Weights of a small GPT-style language model, trained from scratch on English Wikipedia.
Size: 14 layers, width 224, 4 heads of 64, MLP 576 SwiGLU, vocabulary 2048, 9.12M parameters.
Architecture: rotary positions, biases.
MLP neurons of a small language model. Each row is named by its layer, matrix (down: output weights) and neuron, and shows model dimensions 128-223. Each number is 128 + 32 x the weight over its row's rms, rounded and kept within 0 to 255. Numbers have three digits each. A neuron's up and down rows have the sign that makes its largest values positive.
A block is one neuron, or neurons of one layer that tend to fire together. Before each block is what it responds to, as a language model described it from the Wikipedia text at the highest values.

Responds to: Final pieces that finish a word split into several tokens, mostly -ing, -ed, -ate/-ation, as in rais-ing, impro-ved, Civil-ization, plus some "and", "made", "life".
L11.down544:170142136154142166138179118184197081148154140151134136123119145097091176140129117118112078132126100118114087055122138081159147122121080151176183141084099148106123114114156092139153169125106109119148172140095181137073143128112115120127158182177195136095120156146109102182103125118101135147

Responds to: Possessive or auxiliary had/has/have after a subject, prepositions such as over, with, due, of, and the word-start pl (placed, plus, planning).
L11.down301:100139170137123153163071085110096111164076128209124180115078168103101173197130100086091205163132063160130088196187161107109121156114108099145143119055157167103101103120084171133147173161143116116163090147131115159125090148120109105147078130124097106152150135100151136143172196156132170128

Responds to: Word-final pieces completing a transitive verb just before its direct object, such as elimin-ating, includ-e, ens-ures, portray-ing.
L7.down8:118136142128161171175109108200168129111136147160167133108150180135080067173158147066186164189133132123155129107136125145154154110109076158172138110119141129093074144058092149068146152113090104169163130150159123168142116114127127104164101043081085101209196128125134119111113137126082121150
L7.down10:100141109129158081164114090160124150121144145135133125102080100156127136177098109065121149115152108086099102119077096088124086170083125140128058173070138148114163173150140099102057144122133189146139103146065116145124138071153171156107159108184155116100124118176140150174128181074125119185
L7.down27:135088135138174155130085097128124156125143055126120122169123084118140142141105108143132163169174192141134099193110075097153131112122121150127151131131133125101110122139127097103124111185138125149131048203091116159107204096121140151166066152124109145158162084089112133073162150122067113124
L7.down87:100109127116132123123113115170113113121154168146142158064137155182111078133137105194143124192131033190106128134119112085082124099119085159183119117087115073124104132158122087196145167135150058116096149139167133112190165151159187161162134168154101123117146138134068128184085147098166117123
L7.down180:146103110150081150157167128118100118107109132188076078094123155111148156115110098102116154118106141100140104183132155126108102148129162142147113141146129113165173085121097128180080107233052114127130126178094139160132171151147121215111185166164157171092154112069063152196106113086080105160
L7.down230:105187131143141166140126102106104159087095118111120093131139119109186094095130061097216108145139155075135079156165059082151149126094129097125152135113137118138136022084077159091146151074085196162148108081123188157126062137139115131156144125119144126139153132148137144125136127125091156109
L7.down291:158102157138153136208104092135117139204156129147189127092092089146080136087107115144138163118107115139111131114070119124118066145125109149124097120158043156185147165136132112174107118185096042117121120136112106129162155150194153211119140115199141129122140132212131145175099095100134114153
L7.down330:109059152066121130199181105133180117105159139131169120145161089089083125126136172126121114085104153110173145098123102112109175129113084157132114091150141129106120132099146119136130108119098106083205113135172146168130164130145133101137118136114160076087152114138043184165113127100106086120

Responds to: The word "of" after quantity or part words (three of, many of, some of, all of, portions of), also in "south of" and "Kingdom of"; weaker on "all", "most", and mid-word pieces.
L7.down28:121084128092135116143124110134069098128123127079063126153137089086154174122077097148145089154109128064126123121112103126113127128169126168125166155107131060139110209115155160124150113121125146100138145127155154138102124129113152135152179121149173118151176133203094132096122147110127139144
L7.down76:144121038143178166170106084159132184124093141185148123155099127121143120164076136112184154126146107132148089149162121140176087149129183150116110113091168145127128145090094152108162100122093138121061059135126122115146143079151167205146102154134061121139079114132106182137139118110105094130
L7.down104:128147180122129108167118064086115116111109151119144110165112125170121109110140158119103156158160040112095128148145137075121171134117142084066112142094131157150115080113118134167112109101142079095059177136125140180116135190112135127114131202103104120134096127155082116168165144131096172144
L7.down142:142076102112170142135120099145042096111177146141155152150147162142095216137091180137097151143159143127109156093140106144145077199102102161134192101171158156108160149096128106125105118107129139133109128109143128138145180138162111087069171137103134153088176114207111133176123157119110179114
L7.down326:120108113143109163124073080153123132112112161088163179100089093207091146110154138110120109102160096121104209108149206129122135132107163111134094100100132088120138122115204170104136109125115152108099171100106164161094151140155123174145179144120106165105077127147077150119148126133175122160
L7.down358:189106151060191175137144166146115136095100153135101110132151153148131102130138129095174111125113097134158119090139124031106148127152097160110200077120071160101181139102110127172086106178132138154049115165121188069086115090192104100111182120109134175118100116101155095113139119132102135129
L7.down393:122111109115135135169161070168153120139133173149165115129116140129082127127064157158163084092177091140154135070189111110177091118148188149098112093120176130142207144177119101129107153178082155190115104133145065161143157104142103139079192133055083138131195107169144100119095073163164118130
L7.down519:119131139173108101108082160093151074171223165130148121176118062119157186128071149196132126132101132143149151084121158152080088161085136148161161165120132195161051119060169119170112116143137132075116073124123078099126083085142176142132087142099114128189102098147150161079131149117072149144